From a checkpoint of a small transformer trained on Wikipedia: 3 heads of 64, 3.75M parameters.
MLP neurons of a small language model. Each row is named by its layer, matrix (up: input weights) and neuron, and shows model dimensions 0-127. Each number is 128 + 24 x the weight over its row's rms, rounded and kept within 0 to 255. Numbers have three digits each.
After each neuron's rows, "fires on" lists the tokens most often at its 100 highest values on Wikipedia text that the model never trained on.

L6.up378:120103087099108120120155063113156138130135126107166139129143101153127144144169170139114110126126121134135177184137116131129098152120151137130152129132128129155131084134102117136105145109130111136102165113086078110151146138145131120118113117103134146148102170116106121125101113128134104141120090109122131085149144107133143101131081118167157160175170107179136147110097118159157124093142
fires on: " h", " It", "ome"

L3.up266:120128109114093108103124154115099156152144158136121213117136108143128107142117109136136130126126100102122121151159145113100130132144162150137109114136106126124137129136164119122181189092140105126092085095113075105170105103122181122123128139130135130146131186113139104100156121168088135131093122122136129142136161088110125113098103093129124133109118119128090148095146097103114134139131
fires on: "ross", " over", " about", "ast", "out", " East"

L3.up301:097124125127117136145091155122159138129115107119141129095124090141152128173111119131150092150161139162130160111101125113161115079136139122152110162122128141192160111083197121149150118089107138168115105115086162122108095155120157125129127145091119120153133126126126128144137101139127173097146125073112156164137119160135109131118093111107125168119134135090084133125145107167138122141119
fires on: "==", "ever", "ly", "t", "oc", " not"

L7.up7:143141135120142141159150173117144164125111080136112128106103092116161131130102145154105099124122131138122151147144158095131113132098132110168133128150093143135127118146158113126157150119087151160120092109138086098107126117154081074154121127109154112141109109170116162096113132071150110148142100124111192179151124129144115130172142127152129134155109144109101165076151127138109087131109
fires on: "d", "°", "fl", " ind", "v"

L3.up281:121093106129111093125155161116085118140128150114110146113090102150120090141125105150128145126122145131112088180124147101114140136121134214164141154098158142086118101103123130143168158126124124129127125144125114116117091129116174104167101137122138111109116129112118119165086159093120140125164125094140086127098120132122143117116129113126174185158139152163113141142128100213097131145104
fires on: " v", " d", "pis"

L7.up288:106139159130089136148173116149130124098114135138129106130139217141166130105120114107113143153156136136130129172151120143129140127075131162105157121110123134084108101105193138133144144111138129096150124155149162105127122092146160120133114162115110062141147154120123147108089138146170118104088140149122112092103109099099117136103127098138164112120144145095135120141079098135125135132167
fires on: " in", "in", " pro", " ob"

L7.up200:123119102151069119128150162145126136149134127142160181159148142148118154115122127150139123065160132168144150108125118165144080111105097090151114138145119065145132108143129111151126125123132106145149183104118128107116090119122158104131101130166163047132132085134084132099116131096160119111106067143119154126102168148151113126107104129113128142134140144132112127146128111119115109143143
fires on: " Mar", "ar", " a", " him", "am", " Car"

L3.up33:122135115139118136119125091132177125114145142127107149142085115121150114098104118119131184129149157108112122114127109139147142161057130121126123108121141067123093106083092123101083126141158111126127100148164133148113137118130146149140153133121158097124125075122127152122171152135119179078136162117136125113145139178135127128153111121105158107135119160147191140118181137134104093139122
fires on: " of", " Wh", " It", "inn", " Be"

L6.up82:128116123151121099137109102186138135130129130093153117163074133121140120140127140105096121170132141142172149121122118138164157121131132154087118131109129119160070106105209122175114121131121154128133125143112106184179138157107115098111051134155117113168142149152099141157113121096173109113137180167121166102113130127140146120102168132151120091099123128105125127174121113131100121104094
fires on: " in"

L7.up323:158109161074096153123180149141144148177114136181148088145085117097162127108115094109130139101094152120127124140138099123161132118127119139169121163160101099106125116132139137113136149112149131161150126123149127158140124122107146107136126110146101142136124134130095115138088145134105080152080122130114132136092124118123133171140132142135152085142132135116138119157150102140109123067143
fires on: "il", "act", "ident", "id", "6", "ular"

L6.up275:116125116102095145111156154165108101161134120079128125096101133137147153121194129128132159098101174126155146131122128116121138096143152163144176154164108134125098108108170164120158152142148151088092121135118061146111161136109109130113156149096109126121108159137148130137098142136154106147107162156132141125107100103166115154149161132111149126101140132136140112102138071129113111124107
fires on: " ex", "ro", "is", " off", " en"

L7.up206:156164052111126087093104164113182143171134145137142140124102134149100123122155140164150161109143159160083123135152157119136142087113146099135149171115129150147124109159132145172070128165129142147120133122112168121166129125117103145147099158111111125120134103158117111103125136127123129085124182107121164117101120140123098127097148154145101128124088099111120115128122116126124069118132
fires on: "-", ".", "n", "t", ","

L6.up173:142150140127110154128120170126120172110135136101155142100130145109129149096091154123104135186110090105150165117130133166140143102106149132097144111192094154119092084093158155090127116136126118127118118173117128123138101125109071084141122144144125126139135147117155078143116113104161116111126153105135140162122149089146146111111116121158160151078116118158129107156105102146096109161142
fires on: "in", " in", "ol", "ed"

L6.up347:078143126144125162107135092146150116098140170160131106134134092127093097142137128133157160125145099148126112120107139131086150117116152117115103118124095111175122149163122146109101158162090186102128166122122167094087073121108132099119132166163119160174151102174172133127115084154145127114125163106156110122145143151105109093112159137133145087125145126105113129117137142099105132167074
fires on: ".", "A", ",", ";", " University"

L6.up4:131121131117117151133170123143120137102128178125143107182154109134151116135124152122097115145153128164118133155103097144125091096150134124172130165122128153118122115090172100098147173093139143103117145155109113171126120089143145088101129134116133137137130089111100169119143088124112129153133126140136149117126152164108092158152116147129169159141120136111099129138116080168148075104138
fires on: "u", "ro", "over", "ail", "ven", "er"

L6.up372:116128137100087096124131090143108073105146133138104108118087132141110154100125144154139125074170129134121142143189090118087154133104113137116116144128105106136126115166141156168139162110118102133103153150151125133125132164178134143095171184131150130157149114118114077148129115095161157136110134138094125134130148085119121179152184135146126151124126126122157113150141105159118119094095
fires on: " re", "is", " em", "ro", "os", "iz"

L3.up98:137083144134106156095136076135128123117146155101127124151100093116156115140182162146078121083131114126105103118111147128106135111119161110117140197091128113153121128120165131116098164120147130195104155125132121150091125110110119167126116117172122138110079144145121109097130148132133150121114136101120101140151094125109127139179147139116116094117083155139128146134113162181128160184155
fires on: " j", "J", " J"

L3.up110:079146169154131093145131122106154113128131124091154135188129149077165163124079154122137171144104165119141101106153120116134093176118126091125120111131141094096115106141112106138133144128110132118114087117138118157124123103133122120095086123119146147083178113103148084114125125148122106143130128162126124138106115165114124126129099109138098138142153155130132131179135106115161156117135
fires on: " it", "z", "ations", " this", "k", " that"

L3.up169:120090153101088125130128111145141148092104142108131139110067108125123114168142139190145150106121153124152130118135151134109162162137123126130093140116117153157119145136112126166140101150144088101093135117103152099135151145105136091159113156097138114123124149100121118155093082152135147140117128125123116126130157146138137132154180087148100139108132103118150169121144124166123118121149
fires on: "ent", "P", " published", " app", "duced", " born"

L3.up275:136133144109129141097140129096100151077133154126145106118105153152139093109124095150138102140132127124146141149105143146165145133117136101117103173179088120120107144187112109147109142139124146137116123102074092122114163106111177115086136149154135168109126100097126109114147125152118114105145156122146140125126129075112098141145161137135145141104150108096144104106129153140168093156124
fires on: " United", "re", "ican", "x", " pre"

L7.up316:117125135137100139160123102137137116107137148122148147140159136118112126128161106155103179133106126113128108097168123133167108095075137117125171137129138080169116144066099132095117132130151128136080119102126130109125133104116128142094152114112083135086133112144146098196116116072150126142145113102138115144185114094105130135156119123119105176098105122161179138141120166131160074099150
fires on: " of", "ed", "ong", "ing", "ow"

L6.up1:112127151163074167147099107119164121149117134136094112101127121123128155134173110115093115109144159133126107125177126151142089115108136157117122132130095127155132120128139177168118124096170093128125122113153086146113120099115118174082103173144141122128127111153173096136140122134107128147116131124094134151140084122133125133151082107155099120146109104173131117135141131132133165143121
fires on: " of", "R", "ed", "h", " writ", " re"

L7.up52:128148062140147092168169118138165126166141148059112165115121115108142158144127132129125139104084137133147111101130142100115138113109142166106129123128129117182145131132123121152111109152144111166096118067116106085128152121119113156139113085193169089154104106109145144097090123115081139145113139114128156126139126139137114111163172126131150152106130109103110170135143149120109117139128
fires on: " b", "-", " v", "b"

L3.up171:122132161147110144094158121115121140113127137122119165157118152135125131135076149125137119178128105080141094157139117079113115110124152153135088106107141177114064133113124151110133139163156117118104115114105122136106127090139114147148130158092152161123159100111125086107133073144119117127132131135132131146074114125142144161159120102140142143097136154112122106141160097145072155122119
fires on: "ern", " West", " East", " bus", "ast", "est"

L7.up241:111134167113106073142106116107095134141141132138155089118105108136118096173154129096126168166099176122122106099126092133140165127127150134148142136134123138134117130135164169127116121138114134123078098135075138164093134122159120094111135099162153137101151117149110122119105099134165096150135149140166105145094107130084133157126162114193133140143154157097132165083126155142115118115158
fires on: ")", ".", " |\n", " |"

L6.up229:097103157085101154139103136098143136110176144136149134184140135154107112130155082139119106108120121103147126125116116170094155112118169156147119135125134109123094145111108151135132143105085112120140142148182096156171147110137120122123118133124131093116146144119107154191134093102113118110124137148097122077114133087103174121129095144151119136100096117125139104152135122105138151118129
fires on: "it", "el", "on", "cess", "ic"

L3.up238:132132103153112123129159104113164120110114126142134115141093087103159129114130095139135108137152125115174139081111105143147104055124130081154172111111142120135158129109134118128109140133081189170149124144110089119114117162134098120156112121171127144144170104194111098142114140118122126101152124115130123140128128137124113156110078145167123145159057145111151126131123153099112092181134
fires on: "S", "A", "°", "L"

L6.up111:143126113147140109094100103128136089141187154119140086076109088150120105137181129143112127116160190100159134115130163164081132083116116125186133132145139177127150171122142136158103129113132096152107124160137102101155145159148116130113136088127161149173159096123140106142111112114132124074129134134073148115130111130080132130146103095156119142145125128060124154132115093066136130117117
fires on: "A", "ic", "ent", "S", "M", "act"

L7.up309:130132145108179135166106122089084129149114135105124150111128074146103152117140078158116144137124139112093092121162126126132131148107144134136142079131136111104162195139161142179109083175170141113144134113113182089117130079116164079116148094155123129103165138140081107118126151154148096120128157134114147114129161102163116114167128147120102125133112103117151115148129134160114103106141
fires on: "202", "un", "198", " two", "v"

L3.up343:119112146091135096121116098115109158119160152139150143099152156146113107122170180127110090085166111122120153143126153118126154147144109159095155080138083118147091117142164107139131106070150101080145153108104113117138150134126133125156079123102100149141139146145142177150134095155063130038104150128107149115136134128108140131125116131144147143117104148101134174132105140120118130149126
fires on: "or", "ary", "ry", "at", "ach", "ome"

L7.up281:148125143134125111098126131113109159134162140160177137082112141127135145124144139103104142105124136103094112134088096130126139148110125156156144121106118124100138178093108136113137100135133143128137127126116172142150103127171137128129121137119056133125141120117131140164077130132127069134084146145178107136135124187143125165113203164130136135108142095099132158133106102099148128123138
fires on: "6", "s", "2", "ition", "ular", "5"

L3.up131:130159149153158177118172138112157169141137110122143123127096149057147127149139139121100130142054096116136120149135096116129155189105066125149099131126099129138146168118118135114139120127129108120128148126126156134120151137145149173151111116137105100112172093131137116121109146098164103097148139102133108105136153111127105121152150117096110159134095137117112083151093123094140137117193
fires on: "5", "6", " In", " and", "he"

L7.up15:192090116158118120114134078140091117128114152136118130143128105129143151146132137118131140122101135153106157090079151157096145124149129153155123159125157083108118119097116143128145117129127126169082203129139120107090119118129145122103098149149144136118121099211125092143139136135133174145103114110096119125138078122131111169097179141132104130094115114170155169089096131136130100163175
fires on: "a", " J", "i", ".", "oph"

L6.up101:113137146160129130143112105138118160123111161140128154108100109118155117147100176097132175081121125115163108120128136123112147147128162089140072150082123111166102081156139116117140149190118127142156116148107083083136110122131128109134128146112109157125151152127159117166154122067082092143153100117129126167151118092148124124127123123126084144107119138136109109076141145182159106124119
fires on: "g", " s", "el", "s", "d"

L7.up383:112097170112103119106158118166130122107126144109164117126149139128152185149132151115092111127054105112155162136145109117102094082160113086115094117123131121105119097102150170119128113170085142127144111126153135143171143163119105180165112103121122084120117147157118124127082119088148154173159118136136156163128153110111095127148138110156141151124124137102151139159117127124145079125124
fires on: "l", "as", " in", "es", "i"

L7.up33:112104143137148151182127163131146105127124141136122133143134140134119160115141121122083155127128176084150173101166139172120111112116093133164155140112093117103198179124174157179129114153135130103104161125188134083138109113125110105096156142124132128122100128105126137117124159113114122126145095163111148163133141121103134132146183137116139100090114132128114128122138097090103102108153
fires on: "et", "ic", "ubl", "al", "er", "erv"

L3.up252:102117116171116095139098121152120073136105174128150152145127133162109143138164167146148108167135123125092143153131152102161153123151173109145123134134151127139142153115096127142133081111125136158105175139142152130121128081152129073135091124155136110116119160147161068128133108118117099151090118130112114127152119139103161106096174104149185082129123110108111110116121092154100118149154
fires on: "-", "/", "ra", "oph", "c"

L3.up288:112130125193136086143108141145126154098139138139146151142113079151140136130136124135134169152093114125103121130151114144121081111111105130131143127155153108134143151139093107102114095166135098133140117140105113149095114064164148174141112127110150111127129137133158109108149108132135113106165174113160176137148125148114176151116119105117178162143098114116099108154108143120145120150128
fires on: "n", "en", " it", " It", " of"